python train.py --num_hidden_layers=14 --norm_place="pre" --rope_theta=10000.0 --rope_fraction=0.5 --qk_norm=false --init_std_o=0.0 --init_std_up=0.0698 --learning_rate=0.00466 --beta1=0.95 --lr_head=0.00673 --decay_shape="linear" --batch_tokens=65536 --max_steps=4316 --dataset="wikipedia_en"
MLP neurons of a small language model. Each row is named by its layer, matrix (up: input weights) and neuron, and shows model dimensions 80-207. Each number is 500 + 50 x the weight over its row's rms, rounded and kept within 0 to 999. Numbers have three digits each.
After each neuron's rows, "fires in" lists the words (lower case) most often at its 100 highest values on Wikipedia text that the model never trained on; "fires on" lists the tokens most often at its 100 highest values on Wikipedia text that the model never trained on. A number after a token or word is its count.

L10.up708:498539509527428540428586484620512447546493419522530485547553558391537512428491424567436530527513574469501418489581541483539539583472467560572520421475540461566506466500563486477482478490427541535441508421557503529554564556446499499460417467566538502434530468461491426569526468630495514546490554492463421509534413517518444477501492473576524541469470511475471499539451622484607516543520
fires in: "in" 64
fires on: "In" 42, " In" 14, " in" 13, "in" 5

L8.up361:481512502504485451482533543561476624519470534490481460424475406514506380473529564483482456439511459514432514472536609507494550467597460451520438442650497489399517472505540591500602412469403471537493513531489551608558507503489437471402399579566458488486444512471583540449520553612504528548440503546516501511435533541525472609476431467656493419470514449485462503414471450506536448500520
fires in: "s" 22, "of" 15, "a" 11, "annual" 4, "on" 4
fires on: "'s" 21, " of" 15, " a" 11, "ive" 5, " annual" 4, " on" 4

L4.up602:581481530526523549575515421511572474474486479538461490542553425511430435556467465569557489425489467516543565494570547473538525584516432444549465497446515484509461478393448549474525519420443511505558502627394431523485530433533569351451515384422472448413566571574535492569522522500478486522562557557475513498480451496476538520466439453510562563509453425525550484453483525444498525598604
fires in: "of" 58, "princely" 4
fires on: " of" 58, "id" 6, "al" 4, "ely" 4

L8.up74:504476566496477525494564513546463448466433475542503436471522452379473553456533602575399611507415487467486537563435493566502487471537418509508486579488503470526535490444508517528447475485462401506520526528529484425438508476573464478513535440478501520502518529525557495588541540485511503506553493473434472551469395506562450445448565608498516577459570515554575452557438496526430482486396
fires in: "two" 29, "these" 13, "three" 11, "of" 7, "four" 5
fires on: " two" 22, " three" 9, " of" 7, " These" 7, " four" 5, " these" 5

L8.up186:485484523432442407479615521548469388418468484454495440532491476478470438539442521571432576464424442554479562603597436486436512593466525432526459502543507486545524500412505579444526460531483525551455421505530525487548512457552471525467490553546508466574536485593547523537458499526530562554530520604571576484469445536444528466446502478566531515555543501464551500486469468511505422577479
fires in: "from" 66, "of" 8, "above" 5
fires on: " from" 64, " of" 8, " above" 5

L6.up422:596484573453437468455559474535472453506601444559532563482589562432446537401564563467490516505375456537529483465437458463497521408415508536504427421495504479469521478509447493496489477479536422549515490533467496490527539601487449574488495546502465483540459484548490609516560501562452467532510496612486506492515450476587510421511559518492452496510502509556562419412553516500436367478501
fires in: "most" 19, "many" 15, "of" 12, "few" 10, "other" 6, "million" 5
fires on: " many" 15, " most" 14, " of" 12, " few" 10, " other" 6, "0" 6

L4.up36:490501557456567506413468466511508500574544573570510511486565488517477526457495515518504418547399488581538386523474595501487476502511466544497431424462475533524461649567453458487521513427514416449516441539539594412485454571520485476440489489503577509434493630538534480505566424474490552407514380408585470508459537551542560446495466523479598538464485463601584480511501408533515461525496
fires in: "0" 29, "place" 12, "his" 10, "puppet" 5, "switches" 5
fires on: "0" 30, " place" 12, "is" 11, "it" 8, "up" 6, "at" 5

L4.up564:429483565412482428493596550594401421484476524530420432534516435498522576568493453534372439469391547623525457515556497483529532454541426456509411513558520532528412492511492524507477479440462472521406563467492460570514540411500585494408533541437508412528443526581445578518492509567573454544439492469374426498519467571480553443580542464499501516464521538554462475516529542492599502518425
fires in: "2020" 15, "2022" 13, "2023" 12, "2021" 11, "2025" 9, "2024" 7
fires on: "2" 70, "1" 19, "0" 10

L3.up465:437470556514492477519544492488567524417498424495517454515537536460432454522492487460492517510537385551601543489493545505482388548564504576516511545527528418490545584509505463497428561559445498564381475489478571530527537433474518567530478464546550463430479505572500509564490494547432486508472485536449437586458508515485417512377491581603429516536609521507479490508520606428595529479526
fires in: "2023" 19, "2022" 16, "2025" 16, "2021" 13, "2020" 12, "2024" 10
fires on: "2" 93

L5.up90:506422490450551485484500437468493463513474505579516417455516547386459480459502548504508543494445484395550428519437523471373460437553435532591624518509508567485494519503440430518492464573470488448463487486579524448566499536519482534559509451512570485473587498476547432556450432480522550447522503406505580443459580478499466507436471575558507455393530539465506408503521650528589532456513
fires in: "and" 38, "to" 25, "then" 9
fires on: " and" 38, " to" 25, " then" 9

L3.up847:462491470566500496500460505485470436482450538460438437435485411620524450552483529592495469466498486561525511620470438491486521591471460480517477504490453521466611441523468508451463459437486453481424461499485497488609538489500478474554597436441522563438602641469561474569430503554542440436501468495576457532605498485548483562483591438638568526581552466466489482482434550549550437567557
fires in: "that" 68, "of" 6
fires on: " that" 68, " of" 6

L4.up326:513541534537439526475485555484439512537494425498440464530499468509442525510526623526567512417510530540450597469404526480502547578429423538486414407552522498523539441555557503523468532431432495495453513499507466465495551485551517494560449515449476485494426501546408467469438478484485455488565488494466532506480507550354430396535593441534510477473616511552494441458544537504575556502365
fires in: "2020" 22, "2022" 15, "2023" 15, "2025" 11, "2021" 10, "2024" 6
fires on: "2" 84

L8.up680:464469453458369536408470504492591474507471541534527405536468511497527509520483525462472476574553522435449487456543629419471441513487464470502519416564508498451492531482461517471600522535512487485445499548404531563596412453532442622445524585535552419485522471473586464467422536514505497557472503512560386488427506542680481504450545492525520395572541493449466559523565513430475520459509
fires in: "in" 40, "on" 15, "about" 9, "of" 6
fires on: " in" 40, " on" 16, " about" 9, " of" 6

L4.up200:505507579463570441580478501471561469535453451531548480554523466474419463408619477486558527473545499538462427544528456496551504537453487439493536481467520576489588507448475405563533520440461485454449432413503525446447513477567587392508513474507549439462543490485497414598587398509455534463537518528554454576501533518573507553556492493492538627498460504502473429476448486540459514472595
fires in: "s" 27, "has" 14, "would" 9, "is" 5, "was" 5
fires on: "'s" 26, " has" 14, " would" 9, "ay" 7, " is" 5, " was" 5

L8.up101:523457444475441536505510442577390468539461548496436572550452487476599630518563478441505595525479517477450485429414401544509518460485432543488552566571566625553501509454461473463593503563533498509549507564583517514525470546397489447460518525535444575464495480512484490560467540496459501551424468387465523500535510535426484494512546497475568488504552442504571604499500473530405516519507
fires in: "which" 53, "what" 6, "and" 4
fires on: " which" 52, " what" 6, " and" 4

L10.up446:489502428471531509540465483525498467537562581442503507513465484474453453410538460537457479463478568427445480470568574487524520516483513519547474459499488540472534441603441532473478442546523477420367568447546546560503481467392527444536509576472578590510510538481367482468464492501513532571503529514496499509501585483536442487469450538492472491430566448474442438475472508571442414394372
fires in: "and" 27, "to" 15, "chuck" 11, "cam" 4
fires on: " and" 27, " to" 15, "uck" 11, " Cam" 4

L3.up696:428527512552497414466431500444470403535532480503600586475593499502500525530459450433541569505577536542537517514492493537535432492524509563550467522468513467494549516543418526479483511446543440498474452494505476531461540431483521494506574480383567395497430502424482588523521394517521372519593447360537446538524575497567437579481521535534429447526516442434401458504516493534454543504496
fires in: "october" 20, "november" 14, "vulpea" 6, "september" 6, "decision" 4, "1990" 4
fires on: " October" 20, " November" 14, "ul" 11, "0" 10, " September" 6

L3.up851:537509522554450499496431491484456526614577433537427408437518464538451512449511500468458501505527446467499541519438522510488542557462534506476370545497430529586518531537520549402552395546566531517542481511503428528472562437498517471530448561532518525517532536540592432576553511468447475522609561481574529450514401539526545501535399503432519514504453508560423493575468459425485464473556
fires in: "100" 26, "00" 23, "60" 7, "75" 4, "70" 4
fires on: "0" 74, "5" 8, "6" 6, "8" 6

L3.up781:464431553461514611533450551521477433511562510510571491506558511462473423512512535476432484489475430510388509433556480449552519510608436534523554551431501432562458558557476453504509483465481500541481606494571487521409538527496514584558460499485525563457493504493540570517558469525533433455490606545472563463530492503510558501391529505613593587537596537480462474487538518445407465520446
fires in: "of" 63, "only" 4, "least" 4, "many" 4
fires on: " of" 63, "2" 5, "0" 5, " only" 4, " least" 4, " many" 4

L4.up21:445571553514452487462504491535481511532534561460487420524526505502482549447450607517473485497542520526556510487450530498435436540548575550518556537509586431580534551519639472567577487435518456436514564485530534512525519479474366456491564441509617545551504490479492532547459435530455500551507444506485427483477627536467368497425511481540491553578492561551422472426472542509539418499420
fires in: "1" 12, "19" 9, "18" 9, "17" 9, "15" 6, "12" 6
fires on: "1" 92

L10.up73:462450537497517513409563440506436454502493625510541536524496518550617598542485493556544509565494494533513418549463543475546533438487498563514565615475515499513467528469485396413469502487433474483543402522558575532468530531468473477363523486522496536510458616500518461562488533605474429552415564451482604489456449502440461493450500525589503500518412464539469512522462515430432546354468
fires in: "of" 25, "aged" 15, "for" 6, "were" 5, "or" 5
fires on: " of" 25, "aged" 14, " for" 6, " were" 5, " or" 5

L8.up407:457448459493560479457447551481477439582482554507562461451542582529501456517398485532533511464454500505503474427444491512491460469504423475455589504526631397543550507485470529475506524536450568566587559592516470478469533456485406352508482491524508586540559490519559601541467466499492520486422520503508405504435498411417495430527545490557551448517531508527493427471543546449550512500534
fires in: "it" 33, "which" 26, "this" 9, "following" 5, "that" 5
fires on: " It" 26, " which" 26, " following" 5, " This" 5, " that" 5, " it" 4

L4.up84:413498510493482490496513606554517612457457533516511456516493475486432481454561553468532421502463401515467523540516591476597593439570509466518559472490403393547443559493428516439533572519495527466539542528525500472418543527501494417512603366572484459464469500545535533511469505469483553551546613477465463477583499487563553531446506479440578502501480486426379473593405461517523399490536
fires in: "was" 71, "were" 10
fires on: " was" 72, " were" 10, "l" 5